config.toml
num_key_value_heads = 2
norm_eps = 1e-05
bias = "qkv"
tie_word_embeddings = false
parallel_block = false
beta1 = 0.95
weight_decay = 0.14
max_grad_norm = 0.5
decay_shape = "linear"
max_seq_len = 1024
train_tokens = 367700000
MLP neurons of a small language model. Each row is named by its layer, matrix (gate and up: input weights) and neuron, and shows model dimensions 112-303. Each number is 128 + 32 x the weight over its row's rms, rounded and kept within 0 to 255. Numbers have three digits each. A neuron's up and down rows have the sign that makes its largest values positive.
After each neuron's rows, "fires after" lists the tokens most often just before its 100 highest values on Wikipedia text that the model never trained on; "fires in" lists the words (lower case) most often at its 100 highest values on Wikipedia text that the model never trained on. A number after a token or word is its count.

L5.gate624:168134101112141118096127163113163092073099165080121126126168102125083163152156222102163218082119120106145137123112121113109164120075108145183137145035163155088187145127103088126166158143146099142120101170154136106155105154123141118104101080139033194127102112123132146124045142097187111125168100106139141118088148105159095069138177126125102052087207131135078089096172135113209161100160102128159091168140139099151072133148131144153117122127103143127179153150138142135097120079173190063115168112169119128080103107143155107096098146113160071064097116166149103126166099101140139132
L5.up624:158101104129116121170118033047107104109135113130112163155087134144119086089121135126122094127149136148168144070100170171115127110097118136159084126134096106180110094100129146159179122123089138144153119161116114148159159135078168118151058139163129136118145173118151191140080125138109089123177140138163106146079184101090179169104135131058130162078101106134103102114145148130107102127115079125137126133102090114123108115110158145095062103122136104163121166167060161130125119114163093181110135203127123149124096152165141119136164086106129162172078061124154138093155091108110111154
fires after: " New" 38, "ke" 6, " Francis" 5, "gue" 5, "un" 5
fires in: "york" 41, "turkey" 6, "francisco" 5, "yorkshire" 4

L9.gate811:096078153081150148136133104119138114113130145106154098137139092033196207084118104204149134185143141140139103138118120067116187153103141105090110158108107180087161165133123134153089119139129120116089119048123102098119135113110094190160145080131111125175153155158124124098110132138108125212125086138110071091067148150031143099090098134131131145098162126057073148139166144130130134146099133143106125114151152119131133129191122138187076119144153068112142097160072074152093154153117119140065158085159139103146100101151148080123084130139102169112128152166127168072152177174106109125
L9.up811:095152078119041138145212122173117164079163105105119156090160095095101148124107159130148076112136154117186182128170162144130048194048135103129181143092152170121140109126136134137170141127114047133149174141069142082123112149089124095094101116162178126183138113116123128085079096076202094105157121138069144098105152112168162064122151153116152156169136149163064074127168086092096164121119137132137145105141169120133101125117211143158123154135128148138117149144102107160196138117123121128160146146086076156077161115107108097118130111114117100106106113165112090125119099109143108147
fires after: "'" 50, " was" 9, " is" 9, " (" 5
fires in: "s" 51, "the" 29, "his" 4

L6.gate184:178129100095111136090143121184065130100083129175145175110103131111143122089106134167075150160128164129113154104090134115107131118174165092124098141104128141100169140073116108163101111167040151127130112108146135153109137111077129134113151169084050121107111121105091173117231100155139113096155117086168138128048132097128134156057123178163117122150116104133108126122162103097143137118077156154082111195132144091060067153122130072168122149144084160140198096095099139159056147129102125126082098146116149180103133117157137099149120123132173175089091087157159168116145135141140151134
L6.up184:145124110136165081118090112136141153124107120167164141156138121117170113129126159175140193120138142166125106153062190149119113119131104108110147147071107182085102093219147088152138098142117133100116123150121132119123106084138115164132130179082096148066142096101186100103199167124102113040129152145140101102133129093125121161110116159139160108174119146090060125084125130093104119063142194103100145139120071143123072153165173139091183122139152119107096109128183135070127080097151157129147136169155131168118161060130171104194178134088138105153096147166194128095093107185145081183
fires after: " Y" 25, " New" 10, "a" 7, " Ca" 4, "lic" 4
fires in: "yes" 25, "york" 13, "yorkshire" 4, "applications" 4, "archaeology" 4

L2.gate403:131129180160100145177210084133059115110183090151119162083143090176189112052061151116101059108175123107120147137152156117108104150142150094145132152113141085150129120079184104104161157120118119125139150106105157116143167107107168198121146125158147102108111119132194132112124142157133226127165128086128178108144153129060153143136193123163124135228112144145134134127145139147137138109111132151125168125166065147117221160145167139164130107128093156120138121181138087103186114138075120173081135064131085119103107108112174089153138154134138086117154145129101152170115117127103162096
L2.up403:081127159137149141101123146144138112130148067117065101090139098117108105132073125126142081136201072121153047110068157160159143167099150154114136149110111133206108112151102128179164097084134074053115103111085130161078215115145160076137059106121151146135128105066120100093189153033094126138159118165152095110154091107177108147149118128153080065106110101165120124090123096115126137133130116053120088130108125050145092076102153148160099126167136147099181084109104109111067165120112173097132160190120093076070138116134102158123090141152108082170152183172152144163103153105167187180
fires after: " the" 29, "re" 21, "er" 14, "c" 12, " se" 10, "co" 4
fires in: "them" 22, "greek" 8, "themselves" 7, "secretary" 7, "serving" 5, "greece" 5

L3.gate225:122161118123123069155077178131164220076080139115110138105100101170134129170109114106096195072076107135144092098134103095106131156121133157158074106101115129172089102158146110173129152105077155155119131082123118118121179080183134125070165137129127081107129137117135111143123119117073122058092133148179047127122145075119154161092166101135065118167124177133119131114169138114111152155123144175117135104134146129127097159158182112089127125139080155121078060158156125170095151132061088143110105083170138140131080071116158161111092133089117173092144155181189135071152081124113160153
L3.up225:165148155210111202117082198124134119109126135068189140123113110153070122077087123141081147064109118152167160103132126122103160149087125140117175148101226099177133172146182198092087112147149133130161153102161071137099137150081145150103108139136141156149131080133132189110110128075068152134143133131162136113068143074123147067085133163112125150175134128081147055094109128102123118145124116149126124141126097117143141147132117124113133115175050128163114109149129128156174155128141100106100182098171149109098089095105126185123098124121129151099145131106136148086105136140147173134
fires after: "," 56, "th" 11, "hi" 9, " (" 7
fires in: "which" 26, "who" 22, "although" 9, "while" 8, "though" 7

L8.gate661:113122102184177078173161151077105104133160133100130143168126102110165148191052105161128127191181141127183159094132147138119147159126139144149099209077089153128152104117105169152065145114155115174150173206106144125152098162062165143140124138114132123095087131133156146158149112153094116089102133186089123113066155107167125047145141155146108156109130124094163096116114108101151122072090122103161123214179194090121111118133139111147104164097119151100133126099123131148092119119078082117088144136144133137107132151202089153141157064141107130119118117183162122093148066109177137141
L8.up661:101070157181107080144058114167093072184143143098138146174135146168171130126079082123123084171149120142112145148131158157110142099105166139053143150129166084092139086147120138130069135121127114160091183167152082125087078164156153105142106186082133156109130170091173139155171083058091147080127177140135146153120151101164081070178063136216109157184089120106123176117077106162102114131048113114182153171133118135090107107148141161125191151188086187137068111174133184165138103092134079065133160161131128104126135143149140098167133096148073105103127147116094129135142116097088125167
fires after: " the" 26, "." 11, " The" 9, " that" 8, " d" 4, "il" 4
fires in: "this" 27, "they" 21, "these" 12, "that" 6

L4.gate376:135179098106143221137078140210157124190071138113131092140105140103116081157130148147098128122130117110132105083117102122114135068131159161095143121182157131134135114131127154176180178144144165134204107110163109099148076079149140111174144096151147115142106079152118096154121113109132077137090131166123130094099155094068114105146136133111128126152152096103145119092125121118147144179101109112101114116166120111128095149131122175146120147113161108142170093090114153132140091120164168120119151083098177139178123068148153102103119151064084123054139138127161125083109155165104131142
L4.up376:078142048158159153167126140160186121101028126109082153107138071135146158143143173146159171126189085117144158127166099066168135171157126133139142144061105123096134121165133116100134127118124154166110097161056109143130138127153116104157085175124127087131151130172140114164123124094173117131140107153148166139097157174166135011108126127117119120152123097174060160185037106114107145084142114100112128124116141092156100120148166152091084065060115125146079152192162070092127091081057120151109096079126069160158168116132132119164112172079088179097142119129113093154163108094073162095
fires after: " Y" 24, "ho" 13, "o" 9, " h" 8, " Ho" 6
fires in: "yes" 24, "should" 9, "how" 8, "whom" 5, "harry" 4, "saxophone" 4

L8.gate227:162122144086086127107084117130121182073117087022103144100104115143071178085148191152132131161088130166195208161130132069157165136150157129151185092089168170103100106124141139162169078128115132153123130180116131144161139130124116121151109106133068106196090165196113082077135100074134105096151123074120071149132091147161156119151142105131114122078143139105128104123139154124181127060096125121075163153095140136160119153174137088168121140121115174152117105159051145189186127074141110155126159082117074157088123122147192121102110127148110138071104119143103176089121119131101157154
L8.up227:123134097078106135140145125184122139157121102156145140120090106099147095154111120098077136105123113119105093074068150131122158107099133131141134159108136153100172091160138143162126170117132132205083172174200155096070089166097126143135151120076152141183117111117091151126079067074129102114110138135051124157060138129110159093119200124104129121140150112122132088139109104152069078142152154094166077144113058117123147116135172100144185107107100121217090135184129076143166174109155116147119098146191162161177184118176171095109113104148067133153089141111098102153102173112147181112
fires after: "," 24, " in" 14, "hi" 8, " W" 8
fires in: "when" 33, "where" 28, "which" 21, "while" 5

L3.gate809:159086128115112110133130136130171162115164058077140172136149112056140109146163165118134085103176113166143100115144126096157104107115074086145133119090102150115106079111057092167112101120154135141105109099126128136116164144168127125143166128129097133080138127074098085157094099104198155108153115071108131131151156125152131139105116139168061156137146116174036100097110179158121086159093125109123174124089092130067092130197154095115139109115155176059194195141084148150104116121154175126149157146103065161107138125159163133120163142141137098187128184149141199131123112126172145042
L3.up809:172064142118141185094177123102187129162134133053079117108133124123109143118189133097135152096070106116151108102073129136105134200055126109098082128153113116131101105087117110175098111086144136098171121125109169146156131171122136149130124161088185136114113099154161128149114120120117187195121187104137137114131086148134170073162157106107139152125200171115117113142080170147097134109184151161125150140071131136122100133151119083132094123123132130072127122164167121096074070070154102148102131068055163118176123069076082066150141112134126096162220171151134154091191145130066094126
fires after: "." 60, "y" 6, " you" 5, " count" 4
fires in: "4" 20, "3" 15, "5" 14, "youth" 5, "county" 4, "6" 4

L6.gate638:105120129121116126175163121108097130176181107135147163058159087135113157101134078172139134125092021111155129149143078107106091204134145147178101184102204122082118128123184102146147171117157103150158130174172159139078163117164146174166160129122100098114129141126145122144094110130188169185125151120105106114150144139130181138128125091151096112152206118092100093086106084082081150112065156142134117199055138127152140109168149099141125106137081201074148138125046100167135225137132118103128092104123146147168185116103128154137093144133162188073084180176122139116145087098119126039
L6.up638:153080135183085166131182163089152100134129167122108084121189194116129155098119146120142180105138121180097142166145133077078124171125166152145180116094084131163115065135197067148152146112126076152125111144148085129128157119099140110119107212167097144205186144156092142104139141123033126153168121111092124126133148104116146170127151138148145125147098163095068082107147143116162079147096103133136130097127117156115109114079147090168161087178158197130155169125147122106137121193055183084147106072183118137135158133180159108124092111098169126090142161051114191125159221180089135125
fires after: "c" 18, " C" 15, "ed" 14, " A" 8, "ce" 7, " O" 7
fires in: "succeeded" 22, "other" 10, "preceded" 8, "athletic" 6, "housing" 5

L4.gate10:133087134131193134133129136158116170147106116141115135110117037117181124131139121168090076116149115168115153157109133125163146076133128067122065172066160085102117111090120116144144121144077148134084171118120047200057104153153131096114155124134134114091095176139091065142117165134084098133095127150159029143070136118134187144139153090148145133162068140131117136083147083139086147183064114164111092143130230107111052092130080152149080129091118108167113163103122147155141093125141095183102130150124170151134135133130166143143153110113088142214080136148149125068156120165155186158
L4.up10:153102176101183142117121118144107108140175094154111130112110119145145110131147145069106125143131068143156128129136131111158172128165104080082101129106149073113096157179112117151058169114162083133118152148094117155099180176156134113169145164145109127135170051099169151145059116136073074172111128132121116119116173151106107152101171136090082143113121107118151079161123156016145091139082097086099169132107114162148126098093109087132083106159113155058103154118144150198141111089113143108090149116141172073125089152040068136193107142200097121134131099130129121128127115092088137130
fires after: " the" 37, " The" 19, "d" 11, "D" 5, "The" 4
fires in: "these" 32, "two" 9, "traditional" 5, "three" 5

L3.gate715:139151159109174104137095182140133141111108143052213117140103090141156139157126138143098148141110062186208118127084177080187148173122154073185132145091103139059109141140148098157176098124091166089155143086154098108129114136155136099167138200087137126101113159169150151094197124104135122139090145136094108149135136150155092127070192118132145090128156085100062128148113131108103134078145155152093084165145143146131159116138133151103180097196133117070109133128107135156143119117167104112083141072159133079087116132135129203102074148107130149052172123155121154072138124145086146137
L3.up715:120163190102106062181107166171127099145125101125150143113135116173152092223110110108114189129106141078119148159092121141152105083108151080170174147047136094103102207168117142096134107148114153129099158135070162134113075152187089137143143151068100167121147144130165103158118174168110101121097099176129159120055147085138119108151154175145110158149117149179125159173124089095130127130132098141064122146152131061124155173137152153142143099147141145170097129184106082151146079126141114111102121118138096056112108121121194159130111120078092169073101109150085111129089091122128070166
fires after: "," 22, "th" 16, " W" 9, " h" 8
fires in: "where" 38, "when" 11, "although" 9, "how" 8, "whether" 4, "if" 4

L9.gate250:150143172155142116176087165154120124101106128134123099109148167108183094069118136160177079122187134094124168162129108072090148111123102160197066131124156183132130111123123118110128115112169161151115115129164121189131208096140122118219141153117119160061086173107172175175123113132151093124135103117162148181169126145138151181075164112082074128107102162129172099117167205058130162131116130154138188086117076111154102137171147067106146114150139137092117100202177134060155120107136133177097135131147097155198121154136152128112114212103169136177139141161151112096100147120153169139
L9.up250:144145154116135115151179157113139117125085121112127141142144171176086128122159109079140131129138152114094187163129130151135126112171105063140123110165158126149180108104102147121206167114143173170103116113150067142155146118160116145133121081134138173144125143138062122124080184051164137121096128109110153120090066116057119166137199142111099171154155067146172137095166125116103112091116175127171090125133145138145156133151153103140126128097127054163100113143155086106134124151094141127091128077105116135150146119163069075144184131107186166183132129126138175143137118098230155104
fires after: "ed" 30, " due" 10, "ri" 5, " up" 4, "ar" 4
fires in: "by" 52, "to" 10, "in" 5, "variety" 4, "upon" 4, "target" 4

L3.gate609:097115106116128097124114178153163108098086123123171155184149148116132093124071123195134071169094152115080111118162165122090161101183111118158151126147128151112070162174113136118108094127149155114116124128166181146051134115118124125122151087152110110133200189145103088115170161101073124140153095163143140067115148110125105164093182108112107166132145154159173104083153116151120089105097086130116117095130120172094104127071116098148089089177167125110105086111150213161157100162177131093095142169161179127143135184125137118117098120165111089152120134084186175208103039095138062149
L3.up609:169086160180118099139080163124123118104165086128105124131114127155105110128066110038091056072102134134147112105132110111140140100165194072132145165087078127059134155094122166093092154147099175141125089125166177172105180189143131141102169107172132128122106130140136078071099118134121133175147158083133126148105126157208108138145136144132100182147116127154156067163117110098153139088140163153166136175143086156147125160153086173168079176118075118146112203152134111162161169146159106098099161117090168095095095172078105088153069108104160151114128167134117160089111097172113119155
fires after: "." 99
fires in: "8" 20, "9" 14, "5" 11, "6" 9, "7" 8, "12" 4

L8.gate506:169107073098133131101115157085152138075099103110103088141156093132146160167146158177091115147160147155107147115133183166156132069187110124135088125191108099154111104171147071137138119137117155159110122121166134100184203104146084121190250072077138152088052140145096136121085122100050147094171129098131118071127124105146124110106151117101093176085104121118119147150162129113111156137114122202147090128109088096130078168149111071112085149089119076087108100117208126103114137167094112119110092126158142176186079109108142101125136162112132089125136126127140198091130183129128117112
L8.up506:094103079171062141091107171128126148155074121094129110131148141097170149147165124168117120133180168189137131127105094141102093126137177163106147183084112169122084120080182129152075112146101101126120056216088094150107108161118104095118160119145073154180100105137181118148164139075139108182104163153062183100141162108072150105141130155184166128112197142134109138180093148151166137134124119120059153101121128133109111121158122138154129126107111097118119100126112154084146083213124080137109176122137113168110057148110079139108160134140100102141101163135128119156145157144129161097
fires after: "." 79, "," 21
fires in: "9" 20, "7" 12, "8" 10, "6" 8, "4" 7, "3" 7

L4.gate164:166093130144088110129085089119131145123133137115103096074129118125139103067122130086108196127107093179161084069131083143141095148160158085131112145106128091097141100099180119157163098145133138161139074084164106161147157188096181123130124150093130145172108164172148094110130112124078094142122144098148095141140184105112153126149145117141062148154171111077129053154174060078092167151157139169143133126124125120072143137095137080188135175116118074121193093100067117118148108149121131174105102068150199065168097130182081107139131154110128117085135142132187159122140202177116101195
L4.up164:120130091170123130126116154140172132108174120143115145132146078096180053116123119169142129152208134166067115134134093127163153135112144131171107181089184093122087174157164072126031142125098201188061136111169164154153123112137139119075074159139137130102157174098083104120115132061115146144112119177121088112163117167135119104099108138165098165120151173128069156166138126164085141126125159187138130056130172167148114123100152099116143113198133110155083134122154108140146098126113049112111166126110154127118118179134092158105086190073069142158092148149174134126088188165133177181
fires after: " Se" 19, " The" 12, " se" 10, " the" 9, "ec" 9
fires in: "selo" 19, "following" 14, "these" 11, "special" 5, "one" 5, "three" 4

L11.gate500:059171109129125100155115154104130186152207077108166118166135142146122146101105158151107106148156169088161189071124169099159074134078156116139131097095125120104133145114091164088129174125122124149151141076185116093079138135097126111167202061153160136135150108090161133094050091047138089148111122116074150100113143141114167109077131177153160192176079157129141118146093106127126070097104144132114083146179111094119125120188106146091097171150151123135133178128037085128121120070094187161113129118107067112118112116084076107127070146101108107170096160158091155071110088130121144164
L11.up500:117066084090097101090181149131162130092144081152094114154119108128154138120197169189117088159162117160168166176115083116149163158103132070139165140138143133161156125149101113142143111120182132047119202086086170124106066121132089156062120101122112135164183125101138060114162119099125131129172113136105119093146110076139112055108050079199176085094148128156099123146136104144104089110169097112095137112131185106203148126109153118108137108101145135123131157112069101095147113203110133147125112077133141150132142075152122100164096114089110095170150109199190158124194124186106080091
fires after: "'" 15, " of" 14, " is" 13, " was" 13, "," 9, " the" 6
fires in: "the" 62, "s" 16

L8.gate105:075103173077063107160142107118091117115150122121133071062149111103173140112069149154127152106170173088147127091183093105106074172146110095099120159133174142133159136154106126113175188132142097132105085177133134117097112109102080117132122112136098189186204088159158147058063095071085104197131157104072130117185122111105086109065179145162176156152197125165121131079113096122102097130181139117118095110154140145081061088133108114119102128086174082113163129099106162105118103094174123123107141114081081115150099084136058133082092094145158071128095172124126135127144111138102096137
L8.up105:098096158149133096118209098108151148103080142103128072135143107140066114110158157133123104097144112138126133177128080134140160138104184107103108167085166149122138107152143108131066073163139094195117129084153149167142174102164136104138143171176113116129177152166118123099078091113128048111153055146219058130081148134114102140093105147126166165159126082128150159102125127132066079134178117082099132145157140122136103121144087102137154076117152148099109177152077069131148161129140163173153186057118085177184141106188105134200171065142165114180130140133133145131108164102102127107
fires after: " was" 22, " as" 15, "'" 9, " the" 8, " became" 8
fires in: "the" 41, "s" 10, "first" 10, "a" 5

L8.gate163:124072133086088138091179107082154100114111175105188110162178087111124106123130129151086056095140146152165133092125126150110078108170155140112156190094111076178108113165075176153147146115170125170103123097132117120109142128170152124096148181141084144185115130139133103111063090115086092090103150122124114096054137043087099162074192112179143210162191128129157114120132170120140098147159068090094096131155161109181136156135122110173133119122131145143137126141101106154085161116119140132103119083082089079254121066163096093145109105070120146096117131188136150134095116103132096129
L8.up163:044091165183133121176163134122128153147149131112156150143095085075132119150121149123196106136151092123136116138115097159100149090105129146157110143116123158119128138104119116133113153138106120120079147141138089149140159114127068168139170112088153142150136079125162186034133131155171082136068109205122085122209093137175128077157144185113114170130110151077139113146187133086213142124165109074123094157129181095119116145146122076099092125152093118132159113148083111119098152199113090146125140136137099141122186236149057072079203032225125079126148186078160117099147110075169100105
fires after: " was" 24, " as" 16, " is" 11, " (" 6, " became" 5
fires in: "the" 60, "one" 10, "then" 6

L4.gate129:131182149149094096110096157140120132086103164088134183147186081172113169121125146137034143091104106152188167134129143057099123112122132148173129176127123114126177114138202101145164118155162133163130140114114103166161227137177117163073161129115165064097190088148109131084124197079057164110125145102147099169069111073083082121161161114126127132124189108155136074176155122088088090120074113112109130176119110156135129144139135083126140127112112103142179161118121129150061091146197097124126162128152098121078109116104140134115148127172122145147121136064173096112161129151129153166
L4.up129:113093107134120117147133182132119148093146123136145097082135149148181076090138110132124137098097124184133151149153145081119156173130091133148117154134102076153090136131158156159156168135162124153144111104095137159085161103099162109103144130121115120123183098110108079106106105102092157126194153137161095134160186028080122176065153147084109122149118121103102140168141112081134127111100122178110085181149108151147125115136141098122120130179103116070136137112132145108173115074132078092080041111161129197155168134181143122129112169092124205041074115138181160129074115141147108108
fires after: "," 79, " W" 7, ";" 4
fires in: "and" 68, "when" 7, "as" 6, "so" 4, "or" 4